{"norm_eps": 1e-06, "attn_scale": 0.125, "tie_word_embeddings": true, "init_std_qkv": 0.0361}
MLP neurons of a small language model. Each row is named by its layer, matrix (up: input weights) and neuron, and shows model dimensions 48-143. Each number is 500 + 40 x the weight over its row's rms, rounded and kept within 0 to 999. Numbers have three digits each.
After each neuron's rows, "fires on" lists the tokens most often at its 100 highest values on Wikipedia text that the model never trained on.

L7.up70:466455553533504503434463572445572474444529557574505475557371479499446542497453528547443473474583473519510519517543535503450484427491487559525466542550539506467465540543537465499490521453534492473470535523517529465509509465531590549476532466480477545553545461511454520488461517544488471402
fires on: " (", " G", " car", " heav", ")"

L4.up739:506490431466480540473514610550453450534468529496486465471492505494517563535473525452465546457477482575465489493472517483464410519606552488515493489574490530506515529495498512426547441543446477478507462523458500543441471503485534529572506387541611476498432547457496442481476505460558533542
fires on: " No", ".", "ost", " Peak", "ure", "ly"

L4.up571:538519453539434481486530435465435553561451502441528426460473477477459470485464500528490569540510498581491510506446530490477528430496510517512489515574535480546415524478514549519504501496458497541498454440520507493503521461528509529538559498473502473488536484509497488479454496459504557516
fires on: "ip", "-", " le", "le", " a", " de"

L5.up343:472526493572526519472438531448438536567506537576564488517475444588484515463461483461469472479524489548395490493436545477478478470454546484590499523497454546482452460561496533509424570549460462465419533587506533506438447554509522589556450494511555505526525488539498530580487525525458513473
fires on: " to", " c", " was", "m", " and", "h"

L6.up469:509554455491465567527488527521469518455475524479536519505534410466587493494407490523511525514549550467450561500476461504497475449557495574481481569488526470453443559484552496546533462551573419525479497488534503502524471483479458466532517526539535444513590479496536479425504484564465560432
fires on: "20", " Sant", " solo", " organ"

L7.up42:482498463466512533492453483515436501507496451521543510503505497593523494505594591606451487521493492478583546480512488507545474556435456440506518513485508496460500401535507492537511505465440501527484519481483454526529422559561510499507504513502511527455480462580493421485510503525490445516
fires on: ":", "′", "″N", " Bo"

L6.up454:405531474516542561490493501414575436514508448523489485549460480462497504460502540524481417447452501494489496517467483521520542447568504461473487596431618488519535552470443527547512568433488448510530485630448449514532535531466476466545469553483558497436436536547457505489501527511496464532
fires on: " (", " After", " With", " after", "ist"

L7.up322:515506492428507476506536450486491491469458389578548480537526515528589496455466560473510492502505519555504553512470519435504573544444477566453509460485525546444506491571515521544587538468550522468469473431518471524488500527487489473458523536458506525477523447501602490492495535439555530504
fires on: " her", " they", " his", " he", " it"

L5.up569:439580447490430471496582445557504450537497436538522472484480444557492539557520449540533478500531437523509477532440499502519447421504483501526529503528419514526433559528550443552489576523426448406510474456501497490494593517507491468449566486508500532484494470460507496522550426464520501573
fires on: " de", "o", "z", "k", "ago", "š"

L6.up734:540490460506574432465424575506483506498457530482573526581463484535570529539535509501405517521558546474481451485520458555501524441482418531436483481502521482513545473463519508551502496498501507487546466434504554465579525545463455401487518481452455506564514507480552500517483558435477534540
fires on: ".", "C", "W", "16", "X"

L6.up150:517553492489532506444500480582513534477597506554454603507531504524497515525517475462503543553474436559463500495521560471465508533452494571459494491511532494501499513545485469512448546524530459516481451537441499481504551516462525526532486542472437523466382418556408502516513464530447490507
fires on: "\n", " in"

L6.up131:423478529515516508505520512533465435489514464479489467572505426553583552535505446504479506496552582484449522523522562557480514502509546554465479591569458554468506459559535466492500535526518544491563428500476469522533505526518476427538462528475494487523438477438603539485451509451489531477
fires on: ",", "°", ":", " "

L6.up789:495482489480486459534542494523559489539508469469512523594535499542488500515498415544421458575479465510519532490468529452463486440485546505491461436506481498386457509516499500513484501509474500426523498473515505495478490471439459445419484512496576572490516514435524502443483522482502438467
fires on: " as", ",", " what", "al", " but"

L7.up218:551537471578566498560541514456417492511416493591491511480535487525466548595469501468499451501517482578453541558572462505508473548561503448483538557514476472564531463492508590506522456522477472446465533460463513459524483506518566492542464519503506542435550445487547501540477537500469418475
fires on: " |", " of", " to", " on"

L4.up204:470430437560470560484512533465470589537469515430543492512525436480517505484477567559476554420484472468459505471536482514519484461560470478479461513566472518442471532454567560541538484445535550562512495498463470497539568478462517554458574393481518529451528544439499505507488528535456469509
fires on: " of", "r", "al", " al", "ant"

L5.up528:484596500538472492538549515489465457478548509472512495503464508504562464484486558504427480533491529498546565475548514446462505498511564546418532503502565497481429572481451561558474494480464414518511522571545500444503522478436496494539575544485514544505440473434503453500468503462450494543
fires on: ",", " and", "\"", "\n"

L7.up554:511472548455462482506512464572479460575520445528436531549516534482491477467532546481476573509534524523536467479528502493493477585553501564449428608521464558472540493478506436453442579489494490502525501505467546452585509493489558480508502459490485459491387511503521536532501567462460460517
fires on: " a", " F", " August", " f", " May", " A"

L6.up228:456521544536493552448486546486509472490438504492496500451454544571533521516514460569432507551489530562480512490527547476495435568527579537498462481505528500498468524510500551502462513441531558482471440491489512451483521420422444516492496433499545505467563514557557438471496513487530518514
fires on: ","

L7.up311:505527459475533413512497488511443552511524483472469506472538485414492482498483492516535544581483491479503525462524554455405484502550519523490477532491418533396468479471529474506514568516528565515509501520521488508539525498501462439558490481591483504514529449546539439485589528541515462518
fires on: " the", ".", " particip", " age"

L5.up212:478492533590464511451491499440537468505457492526558545575457425565460435471502496502480466415552494592511445472511492480506466487501443496454459477498527510533435465562508517472496506522569474545527480545523469487529531510438553505464559558506501485454482507417419478510529489538462538489
fires on: "\n", ")\n", " M"

L4.up242:515499541541513471516535577508575511502473445534471506559477501485505533534469512590477432478450462475500533465509464467573474536545529525482526496503506418527538486516510451539586499469496438468536509462532536540500484485492487508454433551457520520479492535552442484424546511529460440470
fires on: " The", " As", " It"

L5.up755:492478481469518423522519485553513487508542508458560491553503555565507505478525516596534542487539448454546557485410542570525456469466499486527445427483554463506519498499480531498454518539530494516605462521527477516489486483526470506511418482513513508509439494450516465528517578502519580510
fires on: ".", "%", " low", "0"

L6.up598:528502480543540462520483487513472464452555478481520467529492508495502526468429524483558513501464495540428478503473507475561555534601571590476493509495578542455491484447463507505469491568440462512498535542504553521532518451494519496561426474432499584500504487483463540483461476482533500581
fires on: " d", " D", ".", " dis", ",", " self"

L5.up891:379568541470431512482513517486492481477513467569540442515440497493547453567499529479509409549424519483477412492452505493551525498479445567479535465563516498432524581516523448500511570543540453538465520516478448505454486485479455494502474552450504501463532453486463454508459444550420559491
fires on: " to", " |", " =\n\n", " can", " may"

L4.up0:535530467497512471446537471506509573520534494517530464505483504504481493473413498547499528550475483528568531496487483539501501532485468466489504494462473501458498487530532503547445491528548473547502483553468489576560555481509451537529596473431486514450541452498448550484399425544559467532
fires on: " of", " de", ",", "í"

L4.up444:561532491444489474486542496401476552527545535626478542491498552514488486503489445480574390460571545502515534531512461442522498472515463510468510522466459598460569503465428508447521431482462539516493532465503528463508538435526501504401493528483514508478505494515485484523517500431529458477
fires on: " of", "s", "ed"

L4.up451:447499510493472486553481472467448476521545547507485521420465472478511480519438538525477560402447533568458539586552506541431522490524539556485470500536430532416493501493610518493518481536532517516438473509484524458495537496466417462508511401481549529503519439514501444514509492461431470483
fires on: ",", " and", " soon", "ap", "-", " dem"

L4.up73:520480439501505464505509494454473508532486434422492545534554497525504519456523453537497481450535428518473512498449502467529517495496535550478442461523534494527498581491586476523448470510550542514464565486468532436486476593463434518530516515527557490523574482513451535518495455456523551530
fires on: "ed", "ing", "s", "ly", "\"", "ers"

L4.up586:442501475437506489575529465535548483568519509472492526505544501507496495528520528548497549514524513559477540439460542532450462506482528532477490478501554467507521515512581510452484520498453470520492452545529538435447567518434500450473425533448543545458468516488518462473491574448458483489
fires on: " and", " also", " even", ",", " including", " be"

L5.up732:506584518525460538500491508501563495486473469473492472499543497568461487541495504482445513460493492476462441506463527490545527508492455546530532481476513552545563513475495528610404463578475544532491541548477500522541541556531473482443499504491508574439472472464434592539515485412534488505
fires on: "s", "om"

L5.up772:529534450478527550438540525487480503486528540523467571486484486443491455565503509475430481551501502502481501452493506545527417468514507454537515507465566503464551464451505464432523482465504525432473447437399460541448498515492492541442490518501502520495482507535508475558480489524449496468
fires on: " to", " in", " with", " Mor"

L4.up219:426461575558437538494444560460433452445494472495514496484413520494480500528478469476535554498490456550402481509444466526500440506521527539514423570532471535432507505467502452519532452469472517492493512481480577579447511540534495466566489488535411528446481459519520506503488506464511489570
fires on: " on", " in", " his", "'s"

L7.up600:448469541522509476463441522506502479542558540526518515556487505491554464579497482551544538474465458482461452505563427522514420513459500551520509534463494564491528506547530538574480491547455489505414474435431532494499483474489513499461440532492506517534464576437527535492523523493441483472
fires on: ",", ":", " C", "0", "2"

L6.up66:499499429557462488473533533558522476540569445548469520515478506477522512473511493496462517525509454551505494557458461483447490516444503464501527518470534476472466533532464510511492433534484489508546498464491563470439532522463450465548536407541550580475510445576533501514473429505471572556
fires on: "s", "ck", "i", "as", "c", "ing"

L6.up160:505462562478451500561544448546549501482489513523580460511548404531531510577480435509534507479486502429465480502474465497510493432493495507500502473492550401490462582472481485571481500484483492459560549458519527584473526449440589492428522450529566547495515476530546477491509498535477512433
fires on: ",", "ur"

L4.up76:499482464506486455471533471515504557552587454464508462540527510475499487557433505553536513541471527548470511414490460477519517466501550542489492484503463478499470538464477527526515424488448545477593519509556515440507512524515497606522540555538514413523485496534531485456488445570476508513
fires on: " ", "ure", "ire", "ish"

L7.up654:531465432532594558486543526535457480535483389517515431507551512459473515487496468523497548568502437488419518488519497469532476488465601487425488498495468527453473544476530474510470533545453477496594501595491483516552505505508511541498495439465538510553428475466548480465514476522537454500
fires on: " of", ",", "T", " for"

L7.up690:552504464595466542478526493482526431493517456570575467504532533512543509522407511539511486493566519466461480508506617472500490487451541502551538508438392527531470493539564546482547469450417478502471449485403534520436517511503501421516453482509485533476545448518502464513546475467436462466
fires on: " ", "ou", " de", "á", "b"

L6.up825:517508440452519531475445487526565616495481521515511445508416503506505525514517547472603454448502501476524455479521475512553481536460493495503485471495559511545419458493555537479463570526515509474557523524470454483548482482531556574512463532527484473463502457540513438567567501544462469468
fires on: " W", " w", "w", "\n", "h", "ew"

L5.up825:458483544512481463492485471521495485472459469517465519560490581455519477450579482481483504444525428488522514505502450500491476540494498532467504493496592497543564488457552496571567503456568512496504461475477573506484480482493540457466463497507473480531506553500504510481441530504463473520
fires on: "^{", ".", " /", "0", "2", "}"

L4.up395:444523493479511535537499511479496513497564504517532557487421497501538459515491555466484547486491530513478556497443518522525525490499436580512521527505527548515489428523501508478508462501570504447488533530494489474494526483517478538432523564530559496481521485506405567494545531493386488461
fires on: " and", " o", "er", " find", " "

L4.up192:507537523562545538505476491471423578499502446540538488469486440438467469604467456529512503436505497567453473485431508483551512451547481479489503501487454536475418533463479525448513524501494478539503520539465491459554486579457553549499585528458516569509532492518517523420408525473574531515
fires on: "ian", "ai", " of", "al", " New", "an"

L7.up395:509479602542473589548458446576506490559422486525506501488424434514526511511546438495380549461514496532518489401537477495467498423538495524536483451460538478564503492440478537532504467535531538447538528464470487539544497488503468537473440508539467529460528446505444537481500526521489551500
fires on: ",", " In", " of", "est", " It"

L4.up275:551454475524486487506517421476548480553534547526462557455491518561545497552431525568443434517510539446521531510465489487517584524501471508435523527512559495400502485470425451539523507408543444557500541456558534472525441437443485463473545524565486485462454489523531550463489500488542493494
fires on: ".", " so", ":"

L6.up733:523457482521467469452494607499523489503495466438540529487519511526512514535516592503475513469535502440492515501486525497483545445449535485558507473505511447509508512520547457531469562510484503460482558428490491518491461450569482438498484530525522448516495463463555580508493533477464440440
fires on: " that", " While", " were", " but", "ers", "While"

L5.up471:470483535536537504557486534584520485566510560486554574508497499525490525563470565414561527409489491435471498581438589472538464539583525550504423561483554497513497540443522537505441481468482455520568426422473540480462473497425514552497542474444540453438488489459509449477499500509509498483
fires on: " be", " en", " ex", " first", " get", " pre"

L7.up909:464514545586566509577489533505498471573481529494461512503449499546529495468500454542459525508494461457455486446458541491537476473525500554530562430487505496407518518502456497519437531436525496452451558478474479456488468517499452506541522492482567499487599490532536532486494508457453377507
fires on: ",", " where", " after", " have", "ing"

L6.up390:547517425514544567572505528531514544506583503553586543499523517454453507493535580415487459517544440520465529429527576495489452536441526486540492475447532503556554506432463509519491509506559506484513482479456453526461527449445590536483505467457439489435438478528412513502496527480401514512
fires on: " in", " all", " one", " a", " |", " By"

L5.up121:437483483522475546480544471517528467459520472554488481489501513519488588449545561513505545455396471483518495513477470619529485498507561498479473499546544487519519492572502534479513512505537414537477513421471472529529477398563498542546529492423578499445523517464501539477519506522504485501
fires on: " of", " Per", " /", " per", "per"

L7.up803:478543528515496529514465448519463570458495507460503535471517511574462539488489586552544493521525502499571509523508450491454511541478498560537443521553524497499512387456544596475485455461519536503494437537538508508518513479469533468502501490467515530450460444490441537459464482518495429492
fires on: " d", " che", " (", " a"

L5.up200:532521375484521468456467484547562568471457471482423481476476431513489533465508466613529491462517624461486589567582422516487538487451532514467496457485531485481398491464529527519465520484499550482561485486521388513548491469493489487573494496518588533533498439508437538505521509493513569522
fires on: "p", "w", "r", "h", "ash", "im"

L4.up343:525455502462528484465434464493530506573623447518487521568536484454452517493517538498523453486510464515382515510550488471540532551453535542493566510491527482501471474483426463520480450456498470461502500466522535496504549500491497536527537435525558490523566548455488476507495493539527550505
fires on: ".", ",", ".\n\n", "\".\n\n"

L4.up381:556513551533445392512473552468516459547546445523506486526486500528488507543485482446485550555581507464409495627543469510553498467491490535401546491527569517469425493451508516526524513541566543444505490507549507526531497486455475490534468463432529519461481413512496474497563511515521498530
fires on: ".", "M"

L6.up382:532524521459499426514391429471477413454500496485549507524485480494505565492426476478516525520514483416571451498487550406503500503492469493478549446490617565434549431480503554495513515507495523484471468544484473496496534519462467501467485465547481523459451511529488510518528469508582465481
fires on: " ", ",", ".", " August", "ak"

L7.up403:461526480525547434570438575508525454474484526450503438513488468502533460474575519539480477484515510540531576530524589465477505513536457502482494434517491407407495515515446462523424481464490522454567480477498427515534493560504544548534502520513505540583475469522497453560477560454513503451
fires on: " and", ","

L5.up620:522497542452453485473462521565565507454506557429461515422477538471470525493493493574492515559521486529438487479526537535482522502470530507485550459542531459474555521458498513517494490490542438544481389472529521447525533454505504478567540458457484512471570531475456450442528497493592482512
fires on: ",", "18", " in", "\",", "ter", ",\""

L5.up573:451545491445552509438455505511557511485549448494496550527502568489543532518489500563464528480513478433467543450442507561573475486436460510505449453494554514451508454430521537503480524437490552482508518454479515432477466443466519450452518502563570547507556408505484500542524546535401519524
fires on: " in", "ing", " to", " with", " became", " by"

L6.up768:473493497491487419504444469528458489503415482456479471551511498515541424536380515529494530618512489488514530475481512501502435406487538551512503527571508517545457554559527513470542437492475524451542464503565520531450476506473529437480470450605591438492536475504521571469483459521545485401
fires on: " ", "0"

L6.up258:527499475542461387483528511502518518489483457560484567556513470539463505467572473496488525596529471447516466503443491574511507523474526496561455501499529489442503458500534456518478490519445492512556473531505499489394496434534458497523442509557492508606528579506493473529485510598451469481
fires on: ",", " and", " or", " by"

L5.up253:477519515525524517520513566481468466539465514502526464506558472468515497488426486548485468459431494504488504516470532439521499498547487525474510424525530481469422442554463475482531527458502515492502495474496531555494486491492521497467471604446531551464548524569483474530436671504467513510
fires on: " as", " for", " be", " arr", "-w", " g"

L7.up930:459489528539524481429528510495478490534544514497403566540588475553369466553498585517475498528476435530471565495502478455512477504486495524449640510545515648507516501567554495546499486487535451482500493461488513465537494526485477535504473534515528515443486432517488568455452481468485502406
fires on: "es", "s", " ", " be", " land"

L5.up173:468549518548489503499444546509494573564480489462451567518505498449533458477584471465549584463522545454552464481511530467466486549555503465471462457524481503463458497474574459476501484521449428480480414496471505553595512485494516449573498546490528504495498513525469538526483512493474483485
fires on: " T", " and", "th", " t", " Tr"

L6.up367:498569453543511546565514495499517488475549542485518517561467488508542539424511596443468469469538515423574524512477540480429513516513458553557467536527523480403569475436587511515534547529469487517511509507509551460563469478483505474531492480494576472593477549545476486513495525465448480428
fires on: ",", " km", " mi", " and", "2"

L5.up664:446513528521496450551523528532505499481501502558562463514559470521479430463500493485460477497501504523551416526511499448489493521506503546520436497548498546464457493446534525531484489448525546510465443527537438461556454459468433515509493488490480455437480557480516477512559460469461497520
fires on: " m", "p", "j", "m", "n", "ov"

L6.up11:528506483487525476567517497507472533471556508509477510547536440553498503515416448520504514501481508527521500498492504499542446537593494584501417479526516532448494479492584498580439517494497559482571458540408518494465511498499498497461505423473486455498566437417498442505487447530481521436
fires on: " ", ",", " o", " l"

L4.up762:443570544477550536472483473492583514465540489471491418535507491513496515500519467447481499421570513479532506464532519507499475484448448525522493471519505551529568539520502471536501531510541465472480468537494508526503495512431526503494447441506444493492465453512496472520501485573531588503
fires on: " |", " of"

L4.up103:599496442468484500491604505427500514507494479507488473439446501457569543457508491522542402585496517487479549527531546509549501497442454504513482497484510435453524466572551530512442515407471551559513482449491563473502520526479549452538490502453499493506508479467517483486548493555517422517
fires on: "′", "m", "w", " of", "ae", ":"

L6.up727:496518462518473530548506452559543468546519469540447466457573508487424499397491564589512474422455484529531536484502509557508504541529468435570468540460454578504507447540527493532459402488467463436524478487490552509482443487527548544547493450518528484466494460496423558479498520518524472568
fires on: "o", " De", "d", "s", " co", "ens"

L4.up873:482515582538468474520484565507517476502495530526507502509460489532506450527472427494527460499476527488458516541492470514556453431501485521451467489583561532548515517479508458508481491449454518472465404568488476438512457500460522563560425531512490453447532565435477448484437444532499473459
fires on: "th", "st", "l", "sh", "rd", " years"

L4.up74:505564531505521420431505456498480505491510466499455473518524512475500574564502517495492524434447494597520526580479472466504484484508481560494507487528549496453472533460463501545505511576508455430481453484439482499549462497493493439491451559562529522592530539535483487510481491513497515552
fires on: " •", "av", "ad", "|", " Preceded", "u"

L4.up273:488507502464524527532481532496369474469570509468487465472505490531430514470525514515431567463575475509467468444536526569582448537488555505567453527536498401434548476420500561495564503472481510556521486468525467433545474562461510489569461465550509566406435502489459448483466559506459490458
fires on: " in", " Chart", "//"

L6.up264:457541497482497466459529477454512476569485462471592439469531459548501468486557477523566467470532556568417513454540435505542502441534498540514546492489486459507503552470482456481545573540545498470508567469479426540417473505425512474508487515501548611465529545491563536502517540507464482543
fires on: " of", ":", " which", " that"

L5.up109:544418487442474553501475487545467479496532461528477532466570547428440466534460438518478573525459490442478502488403449495521544434475519579499484477478483445477483552489474522501513457462439519526525462445503524531463565465503536542505539500468456538544552499535440546463481522499511487545
fires on: ",", " it", " ", " And", "one", " It"

L4.up393:538499481490490508404514487487412510569519470436488565465462481505535449545432552523476508547504570474504502490491464478580553546528456490446481523512526496474475431503477446542512538384500496457447480502461387464512543550542484472545498529538463549518492515597510519536486551488576509533
fires on: " and", "it", "ut", " be", "ap"

L4.up945:506472476441525607471463482506454429485525463483487530509505542563459457506539423470444531512479463508568542457513574429480475487528539445481492501539565580451447549516528510520491553455562526511533513519505509487554461484450487591476551513492508482442528510550520494524515547511521477542
fires on: "it", "u", "t", "ar", "a", "al"

L7.up78:522379420544523458526586513442482472522427449548520431503498480540498502519605529492480499558497476595455459457491518483485526528436436539514571483477521498486489485482524525580495530540514512515551506468473469515522485573530489492479445474461483520471485538523482478544447525564430468602
fires on: " which", " that", " building", "x", "ph"

L5.up32:478488517460470524502449493486482499592512383539416419505482531506499516479487532517544501538455490519498494465557415474537472511544562459515531540446546482539485485548507471499480435472558516469440492506506566430501458588497481462568527478428484485471478446508468492469595543505490469478
fires on: " W", "o", " A"

L5.up184:571448492469499575482474515519560538513545553464409516513564502502434482539509483517553489507538449411529491501563588504517565581500534501520561419476521461469531548492472435542476502527423430533531454488416436495540473518474506481441502513478500524605471505466509534452432528511521512494
fires on: " Z", " t", "os", " T", "on"

L4.up890:451445554492448541441512520496540497433451489547472502489491541520572409603477483531518538537518465533527448551514463525532491492440527486509421537527442568474474429485528509494472548565458441504490476489475476502559411536435568485495438499445507525457494514516479401495531464508427527454
fires on: "j", "^{", "ov", "ö"

L5.up335:540527462488513583517515505439512443503470547501444490552446534541584509466549438407459470459444488506590544540450435441529528506477444521513501487541547528462514504461531508539539512435445540539530524534430463521606450438491473555494506546540492585490489587514454498513550473444502555505
fires on: " and", "h", "d", " Peak", " chem"

L5.up264:529529560505530518512496486523523509552447474547522490469509509544433509460510436560438490472497575447524562372480537488474423518489466546458500454480480506550516557459526490482440477514538464434473468532477505479501495483520451530528506457410532510459511476441507578551563494545496456515
fires on: ",", " "

L6.up342:521542532453505484547443486466577394496468490464501448559515477600547494506504510512507475488433515604539507527448466541514531454454512535488483472551580481568524590503443510526557480461487571462438540499514463470492511486572453527409507506534531489513433486543501577442494517452482520457
fires on: " and", " (", "ist", " member", " a"

L5.up813:514475462502561460489445445549535511516489573509498527470481495487513545502475522470471516465534472548482438519515482545484492518532456494490535464513503544496588494430522525494458514461498499551587456465445486539482547459489531554557496514475537596424476458539499454503550493511392474579
fires on: ".", " Chart", "est", " Port"

L6.up315:507577493546507460576428481539518460495497499536439536518403475524491444483514555572495519475481533451512571524507518503502479469457507608514436480456514472530475520474520462527498489586460491527452520504406455518432542524487557572513450546531555548568468572572526555541478486501537532499
fires on: " I", " S", " U", " New", " You"

L6.up282:549444491489494432522538526494511408501503515587473551532564505487525434536527445545528567511503436503480522486492516457481452503443447476485570443532550538508448476485523497526529496449492451543521480454524516502476531469529468505436477607499503496427427512494462493518488482479477476423
fires on: "\n\n", " after", "\n", " is", " before", ")\n"

L4.up234:468437523415482464514544499508453490493485514499529497495555444417511493533458532571502481418529439514501492573485453529443459472559537523469535455458554531472561545534493503517497464518522486435529478480559505554430503547442620479514470570519503466556504465532433524486426569476427561484
fires on: "ing", "ight", "ic", " American", "ed", " Football"

L7.up826:511468567491498508505427545528501484487493433458439579500485466554527534480567581536447515470517523561452520488516536555521477468541475479453523446563527484514434503485515461526529472508561512521515477495563592510494367434437467500538521467501523558492528510510559496418483432485550471494
fires on: ".", " (", " M", " N", " the", " |"

L5.up556:482553486549479459527468553502499509578524480539567481443485542511502463479526421481547483453536505490508545508501424560554422500539491402502485519492483500566512468533477546540520525437456467463556492484516510459476490535515508437494502528583479510585480545476463549511524540577522508434
fires on: " to", "0", "2", " was"

L7.up887:515551528524473504497515568559513475485507550595473473490467474526499500473444526453527466571486573590470496561488557552427499558472484553512508492435519567510451510495539515486512505544417489565477540558471476515498433476484570566577449496537492547523479521525559530417510435422476516532
fires on: " c", " C", " H", "h"

L4.up155:559495541461472447533555525467464510599492612540530492503458522545497542495519498445519577503492454439456541483469451492558482492541553508512484499502454526512367549388551472474514595519477509456435476487532474560514459503489497471553520434568494483500475502512479508494440376479524520510
fires on: "19", "6", "1", "–", "ie", "2"

L7.up252:532503493588505577538467517497459491490509481508495480506530567508462551496533550522521554432503523432486520506453512532502417484525480435505457460471573531483420493475543510467481495440485502470467558515495529522489464508499531429530505476420624506548511509486436550570497483472459464494
fires on: ",", " and", "ed"

L5.up747:504606495504403511519454495484448476529527561493546487501500542470461515423512529553559507580427478495445522488513523513527564536523528470528476524539444492478427470570535471469484534482500455578443480501507504540511488488479453517423517447481513536506461412569455485531476511443513440505
fires on: " de", " of", " o", " p", " d"

L6.up42:493538438481488526485509514518502459476425401572470551540531517548544468529412525502505469544483509557455495472480567487507456497535421479485496485460469488504483420527508505512527516459533549493473452514465406497484543559552557537518511543461508559483565517426616492537448547530475454549
fires on: " |\n", " $", " to"

L7.up949:528544483469541506517538447415473461441455531576562474534491512525490434534538515473455544567505481472448505539525465461551450470485499439495526547558485550450464392431508523504522510486520494513516559469503499491491481500529555575517481463487554570462472466416488481501469479529569496436
fires on: ":", " m"

L5.up901:534513429509517493541461451546554442506540473489538452551593532434481504484478450638544535568414565543550515542534509428492470527460482499522507502441475520480547509524494456517519489538439481508539477461525480488455477466509517515471544488491493477504584551465544512494528503468516546527
fires on: ",", " as", "\",", " the", " also", " "

L6.up953:564503520521548535533461557519515442573515482557548507453522494486436545424528478505459529509525492480469484366456531518499467489511564481518467518543477549509440525483539517500462592419480536502537464527481490514497405464508488494472533465471573476475522440545475499464527473479517469449
fires on: ",", " of", " and", " in", " by", " at"

L6.up864:514558457527547471546435434449563514521541511501539432508563533540576435458504592452493524462496448509528521579449481506577495477498478586589471512457469501443551594516501523553466559423498544447517498552431470484445488513524450478483514510506502463531601485457475552473543509489519507447
fires on: " was", "st", " is", "om", " much", " most"